Weights of a small transformer language model: vocabulary 8192, rotary positions.
MLP neurons of a small language model. Each row is named by its layer, matrix (gate and up: input weights) and neuron, and shows model dimensions 80-335. Each number is 500 + 40 x the weight over its row's rms, rounded and kept within 0 to 999. Numbers have three digits each. A neuron's up and down rows have the sign that makes its largest values positive.
After each neuron's rows, "fires after" lists the tokens most often just before its 100 highest values on Wikipedia text that the model never trained on.

L5.gate135:493506541519453460505544519599461486576532543466544534524485469504484525425519570555463541512518498502494559526563510477409503532567413525512566535503475535536445521485565527527616474478510485465559469429486573439504470486511388547601472450544533523502407475502517485497483544430478507524520523493452536438532513499522485465480464507462491514523458533443474492477473437525560530540494527456542542453499474504470513522454471481510571434501484534489449545486517505567531563520524514523466479391506514518536493562537467527517445470511431498459488461511486502506543472527545542571562464553489488487524395539557485450408435433482480512508485494470529503449506496512534531496538529443475542517522480533506524453537508477544513499552494475505534448525511473448571478501471518
L5.up135:475513542528499502471508463514581545478496508519491459480464572439461483489480561479487502455504526471438604493511541428411524530518453539446495563480530492486562521488483484446523536554535554435484480508530488539562476464497491509599541507489524487428437494492520484528505479481488568594418506520513519481510496522530525394516511585537441493429491544508539478521516508517478467528481516493537518485545465569474421523427501489462504442511451536472478527481459490478551466529500515496467510433480464479471504489504495427521475520467440492455545481474485445542443528505540579500424530557458470475568471502484563510500548464537439427488541459571488528572598421508409499440563504514469558476612509509446552515456491472516500437443481557516533461553450504466442500494528557
fires after: " ", "1"

L5.gate957:476559515516501540471513518412470508460519503439462506504521529531568524511547529534410545475529494486458507553460516535456470455498498582496534447587507505503472471509535503504445468510481440503460442496523512424478597539502472572515485478573553536466485471559484571528493516466489534482455553460478533498478417551459605443471499529508525524539501542479449428500435564497472522589476389566482496426454503509461442490479521529525557495537554446464514541506474463508463454478513415438534596434527458495489455501492468522453519481496528468507529532512580472479533487425519536485504549523534550517494477514527443519465554531454468534531514431438536479499453504536485536485453529447452407551497525501544521519628549479509528440545541499488489510564446570490506454543438557
L5.up957:516471472457560485500474508468447439502479488536495515457559543436436590530507536526505510519549459523442418464439517490486502422465553476487541489511502534480431495347472521493400473435527467519496495475501501485415534457573509555449457478494533549530477472521501393534539500529544559466488449476518565493548485498634578525527400483517544504588499512477412419533537548478518482549526409533507560482530505625525515546448530526473515485488439453566459452497478438545521552501465552557473552521490474515463508476470457497453474505487541469406449476528528561468494453487480426493513470489529432510577514471470435549496480543553485480506482518490592519520508465498522524562457536465493472544494499505522523448515452465527528451501448500506469470534471459499436513608491501
fires after: "\n", " ", " jump", "|", " /"

L5.gate1600:530501525488480468560483472479457547463424481463516532461500499467581483503527469519486469519434468517551494540486465537459477532510530516437576485516436467483575461491510597429520467518447514446513487547480427465428500549501453439498508452545499497456485542458473534446529525381553512447468469492460507544454520491468534531477438477560534521483502564473549499474486517499571471502489544472514496501416540524461519586461448451470470544529465451495442578478545511494555516506483499520487488491542494487555474514554513505485465592616579574482527561520581519545548467524478491495504449493429532456531449477498475403529507502490492529515493461447482400552505489442612500479357548519489421527464504541506511473489503429458477472515491500493451576504545445506503538563545457
L5.up1600:609486562491471480507487539504541495454529472533530525558485473515529475488498572557606532541487611491671556520537476522510418477476492484515501497594448441437561526522505588454465466536524547521445505466452547509529480552458583461490445515562517474495488480544471510478543555504429511480528532545439458537507479500450536467467517432562506451440496454450551566478461505516462484474468458496495523488458422500471528535500485484529436523512534458474496552521496500468462482527464515486460563523485450476492448439455504478495511557498442483478491532481538597514517469503483545517480568535550455479468524551578527444482470520523575542466534462513475513459473448566552493494507504512574526522457489510561520521535502399470493506546516460504489459470455481568550506519538544
fires after: "2", " ", "|", "0", "–", "9"

L5.gate197:518475499494432470504509473472465508550520528494593538527485501476543522438512528504447499458514480512577508532605482504494485578469578540532517508457548522453496521482504483525498439497529510526510462512503521427575487512519471497502532436571534552499529447502444538472477513480474497505476499478556530472478447608542497505505554478486493513533492472466492485444464529557601408542544466503554500465548518496477493484520420502534507483525535495529437486538489536559464440515532514499493567510524522509516535522494470600441447502534519500508530580551489580499505537509524486450612587514480526578496554550542462536477538514458497549573551491454526447468445517534481490474449502446483506569442433609520464514537504438480505533496543466446471513476508524559463469517527536
L5.up197:505520517533486440455472565449552556503536437527496537480482462528460515451484498526476478476412435472516527454519592536544460572482536463470485469492546509428468518509502505533457534434475455503443471481500490549526577498474514478509598469504474511513502459519494491500493439522543555417523591506491540484518479552585519502536501470537475510490416518608538524468527557422488484618401506484475530548487427517559547449505507542522555493580461498468456525501463523525470553473511477416529596558506502474511471456461490479427557484534409478468484567515447554516491485531457460471432492517539533515449525525452511476486597552464464433530502538591505493525469503560509585447489593524509501507522537545467516517428493512498515480485506455461546501521475497503466515556483482
fires after: " ", "-", " \"", "\n"

L5.gate1706:564530560498549540481481515489529473427528501507485468490494519522550570484510489459466502539514536499568525445513467496457561448539562459485462478501483513457519492513552552481487442487421611413491555509519554523530522523508465456553465521522592497484427541511534496495546532475429433488481513560498471533471496551478434533419485464557544462543517447404504547432435532546562427561423524499566532487509501463415481489508426468463483512523514499568521504470533510502534458522455460471455535470528517548474455547508544540506523507588471501464530468522415539513528430507583455437568580513518528591526491560482535433472501520544506456510465416490434545453449465526504535452498373515515541530572498533448481540515519519513449535470509461465510506478509504528581432566513448
L5.up1706:525516486540468534499467515492510529462468434478584494563436589473454478502451412433513538489522460522463480445454485521453513455521493585534522472457489436506452555452483536489521536494539522488499470518468511471484488507523508413567441479482494468438427464491504485501470463499458514402452519462477461589482485566492547479502455500480497572493510439466459445477550535480511563473491460450454475512602504526501507498546493517470487529509449546615484557503461511536567507541553485507476522536484517560438472480508557485563511523502489458477517466471468490588519523460490576482567471496504435468536522518566469435503572521463496572500470545503426499538527445498450484540560512509442560507529439519525561535464480440500526428500463548459450507493454490559480488487462549
fires after: "0", "|", " ", " |", "–", "9"

L5.gate1264:532534481505432519518484516542452420426550522444426500489525504528496519478519514511538572416494527573473522515509493457571492532462483551506538502552490556458461510535536512557474473524461516433539475487505486458490535490485476580479516451477469474504500469447516440476553497501484465500524543565513411501461502528472482492449491458511373494499508518508419508450528565437575501491608466442436515542485513489518494449462438495520485500532488554466476566522507477462529490522466521488492479508582488547505424476526526509569398569535516531465483527483464492453458466515505460446502503505487539532479534504480480524483516490482486549506506533413511415432471487409569522439478453535506429565435529496496459565533489403493486491520478462507443549564496613583491537522521561
L5.up1264:503498501493537535500518446456475496439529442525453488517520536477499526486552594456505531517520455444547499411460442511546494568481470539447472473503509491507490551515587541542466527559468516561537485463491485495444567555488532529464463473531434483431496498531416488458540457453468497470576502455464476491469464472491509537519445597515511534461543521441406540568492540522549597553484516520480483520531538459430541499431494521515476437537512501494489485495550523468569468500508516465525496515524459522495465451480506467532411531485540598500489485490478492512488466529513466491471563526470452471493435488487452486391440503488469493525481458488515479436471483541453561479534496483475436516560511499474545532468468488524501589537530526455474464499506483479519467519507457
fires after: "0"

L5.gate2086:569545457524452533537494589401459518466537628543458484481485504572513528425437499529438480496549480433528453493427494479587488454478498474605497511503455394516486539514500435494562449487523493515444575515535472505564513498470496527502618475463558472501475515475480510493460507495540416491475527389506511468533483471420487430497533512390513452469495546449485545543514425462495442549480476493426494433480495449488505497512581499564469546552527539465471558548490537502560460483504454495529502413471479480496471447495512493470490513496524474519449534527565495447467571447543457518449506494446457528535505454619526514447469478429524600527519522503508450508483483520521514512513478528549456524524587525506476437519495446485547535511515579510457572514505468494513486509458505
L5.up2086:536563450466501449489555443522474486574507566574473434526443458487521503483505465556565519513527450482523443456495509475510487466494494507496524465481488473445543518489496499532429504523490537495504492469523468515516538538505487450469457527484467483450437507472448474567509486577598406494487515549491557567500540516464475476570478542526541401521501453489477509471531549486508474526516435528460491464517477463456476483558543478407513524491530446450499399588594467555448433578523530428540529528467495463469516522458525505588504495580509543470485552490529564495527548468555537480429570413576448556514508511527568494590489481510538450566495572487496517544498526513535480482474454471516492508584540469529513547473522511512503513489570453514426450507467586490546572470524566
fires after: " |", " on", " ", " age", "On", " ("

L5.gate944:530427516487459502520571507514518619575537489493481493533493579541527441480500526588543511420515509523455488528530435604457496526574518495492551522522489457501467436522542518521554483447499553519432502464526478505539617530462441504470548475478414406518471445534515543512461470447495510513496458502471409497453544498565457419518517488508527434444520514543487504484459526546527515517529479522492556495473596549494483419475482469499527543519486502436444535534509513517541507520438443478538509527519496514512561485455455448515435496513488510488493532517497537577493440560529491507498514468478566524508529502494486503507474442456418504502422455436414484466490525481478582485525517530506444535478518474525497538543552487466500539580438550464436468511520559532421548475503578
L5.up944:596463482481519504478502513593457541482498464497489532507502506438457456472561484448493521520473497494487505575501500476475506576501499505498500464436505473484489513486545506501463502478502516458599469540535441505466507591469492487523418499516493501475415440492506462487478476502515513553527509481574547469497498438511523549528565403528439482557488551474536500507595450456484541503484532486549430512500522526511514573512482515449437559480487500532469547498372476485486460525486529465542547492497519545430501530533453527510523496513487410500546512513568563544494592545589499473463533548436498481576462480520480500471547506469475491502485472459472474479507454503425446476462513498523503496555631502451502465460532552479575487493485450470461480483484456504589492460496499
fires after: "9", "0", "8", "7", "–"

L5.gate2221:482449441453518567534496529480500476540507528529512504456543557507465489481460488562490478549474559494474526506504496509495539493486477534483505506590502506518492473563507521522495478465527504501451480435549584508533494514486450458556470445520519440457453473555485464507454461434561538603491550536480550498528492451435454455451466531522497543533496461502466520494526475568551484501455491490483512516573526537529509433555480570506538499496488554418540514511466511479548490436518553490482472532499464540471453490517475511419555457511471495542498526564446499536468535513546496495475530558506571492569466514558512470492484508581491518518444458450484456472506446459467511425512481452460438557510511450443533458572530534463555459514514532508471569487519517512489544504521499
L5.up2221:477456500570459479526484502584499531479498466486487485546522523467511508495463459465491509453519505526448465464496545534506549486486473490460496553511511377465513510494528507511503502515390505477527553503508438464567427485514531468508487492473533495503543509469480509467440497461471481571549468548511526497435514499551470463506494440563448545461513457426523506488432575539497411409428599429536489466474593565508507501507488469453477537465493504469504565513402463531424509539521572475459495507483455542462479454491468500500493447443432425498446436495461438634504462496486510465459535478486465531587492507525501524459491419522486467526517480514551448505552485424488535451478530404510513496455502492467468472496451507421526459509439501506554529459488488439536502540502432
fires after: " ", " ("

L5.gate1521:501567525497514538482561453496464509544568498515464480483510501517529476513546485536400573467524466508454486514468529442482483506518462473572455553503483447536496495444489512441498496489489504544507482468491546476456529548486486474471476570544513508523501477527523483482541491384461449520605536507434507514493503531556536465452465492539472477513565542434514516447508521474466399520511492475493439547559405448513503501445495439444499584497471591469474517474494488442521539518482472465520466427532472555550443516515503520532477465504480546541502539513473480504460498491469486456466449510501520455562506475502514516457547497485603461508520567432462508423511455511502546469488473545485481536540510519504459614551542485414482472490505524417510449420462437487490570532538507
L5.up1521:470498542547440499444491438486513468560550536555444491527533498557485542541443481522468556572490426438486570510593512484460556475433477510527511517458515501487540452486516546540480536464595404580444493477481466502548525490482541489573459479490535506515475582532516470461443490505498520441539520502532531438511548572565504493520438477518487455528561517463486453530456502564510548514488518539495476431504458465476489561444476486484495523530555477456512544490543462488552526443435412464500491568528499498523513413527502439526464429472500539524465487393508498526522500526479497439492508541442437482556535556507562498459478496504560514455555491551476502421586454559516435529488418524444494481553460576499463542481471465521526471541499439525527479477469520538536541581477479
fires after: "1", "0", "9", "2", " "

L5.gate1250:493422510493519490487516476523492504535543456376540521485542538436549566514467503493453549538519475498494492533501485492501510460465508555556531468516532409484426487599553544533491434505455523491472524494482456470457525525456405506534535530525422521505508467532526493482468458521547552517495499482500535570515515580612473479554456544469545548467438518544459436559462423498463537470575533492482464518473568494469525508492468459498519465500440459472467518537528559460491543508458464494423516448565531493608530472534526544514419526492516486523451533521486505473554487481446503554486493460512537489519454519485439434619507539518417529523518513482470446565452478444495539541510549430547495526450501513506470512590512486497441518466548459542477420517452517444565465535538479
L5.up1250:508484452495500534520460516422484476478557469516543498499526551504439473519586513460472461500531568576501583457492472524515547563463516516491464546488489499482517483505482503567426492554423506401485504461417519470513507527444457455497443470469499550517532540433565498578407454523531583494523526518560528448538479488544503451567491440476486513519467493503446449483527504512466541551432519431481475424576554515529520477427414444522474511488544547476480444567429479500443548456544562566501529399479476467475513519550507548495521500529562479409599561545537537487510480450484537458540428529505575483454541482581515537453500550523549478500461529518515493482465512486570527518447461508475537504539510517580495423528476523456511487550498547507474509406475507542508594478432578
fires after: " ", "2", "\n", "1", " |"

L5.gate121:482479548489437510486527410520492484513467569498441533485488517514482536459512482489500604451467471519556495569435432565524538507494446555479510504491418478493544511484570483458562438482544438445498556460490508467521424420456440479476435511445504490453495513411515477445523436448503518534441473477496509480538528460527472492483491495499472486518488481448482516458487500525570513556487482582494503488491468444480497499514488482531456487528576439523496599501605478511483483460420506431537522466508442485495485451487527532487540498517522472412538526499528557528446461531481485477539466496590489565522515519505503493441500498519433534533486618444416441448518503449478496485499514418515499564473527445532539512553516474514500483528515472558497518503534526476453471570430515
L5.up121:516448455421504534457524531475429510541545536480509475563505606463526493434541426537470577576522485468469468589494488544453530490505632544613464431469478486428547547456471604475486499575547452547565468576500570541446495496482456493512539508531505542501468524459510507490491452481474513507532489475480504521500470523477549499601503550466521564493485518446507483557500473466523531520503452529438410494452411545430458524481451447516488517523490534479493493456461513490600500461561531466534451491562467474436452540522461504500480508482444505508468555452474558496535541443534538570530580523520495522502438528518448461476437492527486554481515471514460512489484463531499525469482551421529515496500443551533395492494473577455478538501528448502534449461480487466515500475568492
fires after: ",", "0", " ", ":"